config.toml
n_layer = 10
d_model = 576
n_head = 9
n_kv_head = 3
head_dim = 64
d_mlp = 2304
vocab_size = 16384
activation = "gelu"
norm = "layernorm"
norm_place = "pre"
norm_eps = 1e-06
positions = "rope"
rope_base = 10000.0
rope_fraction = 1.0
qk_norm = false
attn_scale = 0.125
bias = "none"
tie_embeddings = true
parallel_block = false
init = "normal"
init_std_qkv = 0.0155
init_std_o = 0.00346
init_std_up = 0.0155
init_std_down = 0.00173
optimizer = "adamw"
lr = 0.00103
beta1 = 0.95
beta2 = 0.99
weight_decay = 0.13
lr_head = 0.00396
grad_clip = 1.0
warmup_steps = 347
schedule = "wsd"
decay_fraction = 0.59
decay_shape = "linear"
final_lr_fraction = 0.0
batch_tokens = [65536, 131072, 196608]
seq_len = 2048
doc_mask = false
train_tokens = 923200000
steps = 7148
dataset = "wikipedia_en"
MLP neurons of a small language model. Each row is named by its layer, matrix (up: input weights) and neuron, and shows model dimensions 304-431. Each number is 128 + 32 x the weight over its row's rms, rounded and kept within 0 to 255. Numbers have three digits each.
After each neuron's rows, "fires on" lists the tokens most often at its 100 highest values on Wikipedia text that the model never trained on. A number after a token or word is its count.

L4.up1597:124219106154081084122123122136159084139135153106134178176153153083097164107132083150132080124164119141141156117136126161098093149157121129109153175153071143105117119135112159097129125122131141156093136121174143083056097163080114114101162092092158179146127146111095080143187109143141087168099128111140065135070107163111157153143146128101146122082146107084166104151123121122113183131136
fires on: "." 21, " of" 18, "y" 15

L7.up1035:080089145082113141141119086130159163172124138138125142171162097154137052107134113111083170162150124101156146102129124121071158087149093205178136110071150203123079159119143143154185137159074115081090179154183135114100128163127043152114122120132099161112158077131160053081077133099155094116137115112126138136124139184090101148217137165156130141042088152117153137149068076126116139135104
fires on: " of" 25, " to" 14, " in" 7, " re" 5, " called" 5, " gave" 5

L4.up1833:086115108125166163100122123192098188094107146141169127186164147102090171080142088169095151159163177099157123149129084132103112179122058082180116188165164125162093097104146194092105139109121130106069162108149096145142074085111162148148143113123146171145144121137123124183086149132084178144078107140132062166152094166158116175146086132126137064079159142185097162118096145083156139055151
fires on: " of" 21, "-" 18, ";" 7, "yl" 5

L4.up380:152081109170103103142090105143149147144104116120097159140139171133091180092135205129140087106144167086106138116134138093092083147084074140159147128174176157100131164212150201102147155132161169130072067108116151125069127109125103121092115101166100142131194126143156145116133144122178123049122152080129119157086186121131166122106086099141127093092073082131143152147115079146151134177117
fires on: " as" 22, " of" 20, " in" 9, " at" 7, "th" 6, "-" 6

L7.up1702:091137191156137133154160142066145111129108120150134108134132173096161107084112181167155130144154116114062116129121173153138132121147105072100141113148136177076132131122089146129129205128150137100144143169092205133109123143137125117085115110123180085123145168170153120135130120145110076124129140150107156142137163091127123109120126123157153115112098123122109132140128075167150060147140
fires on: "-" 33, " |" 16, " in" 15, " " 9, " was" 4

L4.up1854:132174089114135091149088101103131152144150170126146172161144123158154118159149113177113127081130170163174109128133083164135064138104098132140083166127128097142118181110118155165152131089140199171129136090152136118096142081127108132172127149126089108114188124102152116156101181154134149104118169105137108157107111141123106051090124108140131123122124111117091135148116140106098149108118
fires on: " f" 46, "c" 11, "id" 10, "ic" 7

L7.up139:097136142113106162170121141119115145126123115070113232153151081136111190128101161140039140038123130072099158047145059114138100138144082173194144109099105135054200139102134153135042106173115153063126153118164065113109132167136127180129147134079148101101143093136146147135085125128181162142119109155226099098053085124124102146130123168110154080155096091181173151090160160090119171109114
fires on: " " 37, " h" 15, " a" 6, " |" 5, "," 5

L4.up192:139146113154087156102091111096086086155175138165100175083141176074121091094170086132127102148133072130169125151162143098128123119123167129137187180085109094140147149151125165161091139101090122182116086151147100091140122142125142136097207137050165106101123143143121080150164088166105120159136120108088135103130112147157131123210153095063192085102111140165083098105121075147085171125147
fires on: "s" 28, "es" 7, "ins" 6, "as" 5, "ars" 4

L7.up472:125141104093080119172087140088106137100136186109115129085150122173105132129148154131125096169130082118137098140135109198105189137154074099102197091159095174090110146100081092141133105157083185067128122149115116154150132145142082129115167098094143108172171104165216082145187106122081140137147112161100147150097151125143119080107069092134106137170107128116107139169124102119150126132140
fires on: "\n" 22, " |" 18, " |\n" 16, " in" 8, " -" 7, ":" 6

L4.up335:149131135144109117118103109138124141137138147116151103155214178069144097123098152082104140133154119101127154125139177149127121142088058137165116134129107161109126115128084179110088132132117111093081089110159230132110048110117116164168124052141077091116129119175175131130155084122117110101116126099178070101102129144104135147167171130098134192074064167084150137125128077109124078137111
fires on: ":" 17, " of" 10, " is" 8, " called" 8, "c" 8, " and" 7

L7.up1536:181091131192048107087119151198162148154163179120130108102172154158162092112163125173183125113135121116176140158132190095112145112151113103135134087146121131117164130096095110081140091153141116190066179100119100083124111158139145117099148138143123133126134129184112127097127100146121097115086188124144130181145151124060132133177107131053187132113127149101165141107111096121122128094124
fires on: " as" 21, " is" 12, " was" 9, " when" 6, " are" 5

L7.up2182:125125102143052116131137132159111112103148141112104091185119153136032155130127177169119129116198121127116128155132152107095090141050078133105189119134110158104103120193133128149144177151109142165109127113105198154108051159122114142123126113133117112140141126083180087120154099078080150139123098133127149184185137095120134139125119159081120136127155110128169146087132121100152116095107
fires on: " an" 43, " and" 12, " or" 7, " had" 5, " as" 4

L7.up1549:127133121143107144124121131133114077097085115116106097146143171144091161111111187153123141088169166131130181093142118123122113147136071155142165150164080131107089084148120218071114121110109171159098129115179166079125065124114108152121198106133131177110073115117108185109150140167134122155085140138090115172150080081134124139094107137085165097096097093108089114122183186100126124080098
fires on: " and" 58, " of" 12, "," 5

L4.up1074:139102124098126168133134112170173135154120153098145145136153104210121184124153089101105094092118154062076163029156120081116084154142167128177109140146152092097165180092097200063179096137104061110136129144133193110119163120146130154155114093160106149123115130088070117146137118155110192112117185151110131215116103111153085077108119143169082186102131145050156094078099101128111131132125
fires on: "ar" 38, " of" 12, "h" 12, " City" 7, "," 6, "al" 5

L7.up135:113066107162093148175111119110134184136156113173122224171127114151136157164151168176189105125154128083126134121130127090103124131043092118118164132168151116087165121134131191174147075172155158094109132122149085091123135123179163179164129115097122205111145113097120102148120138079141131144107078144119152146114047113202184147166110157146139152074114147146152107094095120106150161126104
fires on: " |" 26, " a" 13, " degree" 6, " bachelor's" 4, " graduated" 4

L7.up1396:154149054068068158136145134162123097152140255107148163205122122179152141104137124188096078075117084112116172095145176117147137162129074093189104143217122115144140173139101107077085123136138105138087122176167116106144109128189097146150127122138076172134121076101161119180125176137163130133120227145181083139098171149135159104122166124088180130129119152126130108104118119144108131128094
fires on: "," 38, "che" 7, "/" 4, " Che" 4, "F" 4

L4.up176:110138115110101183136136145101122128198078159098135132181119084171148120111155158126126078072126099144122164036131151044188142154093133131202141101140101117092114166120152139160109109169133141119095117126088156123095069096162169167161151116103093120146137149092093092125171151109099162142140148167104076099096123153198092109125184106111153129150096092122162112101122095121081137130175
fires on: "," 100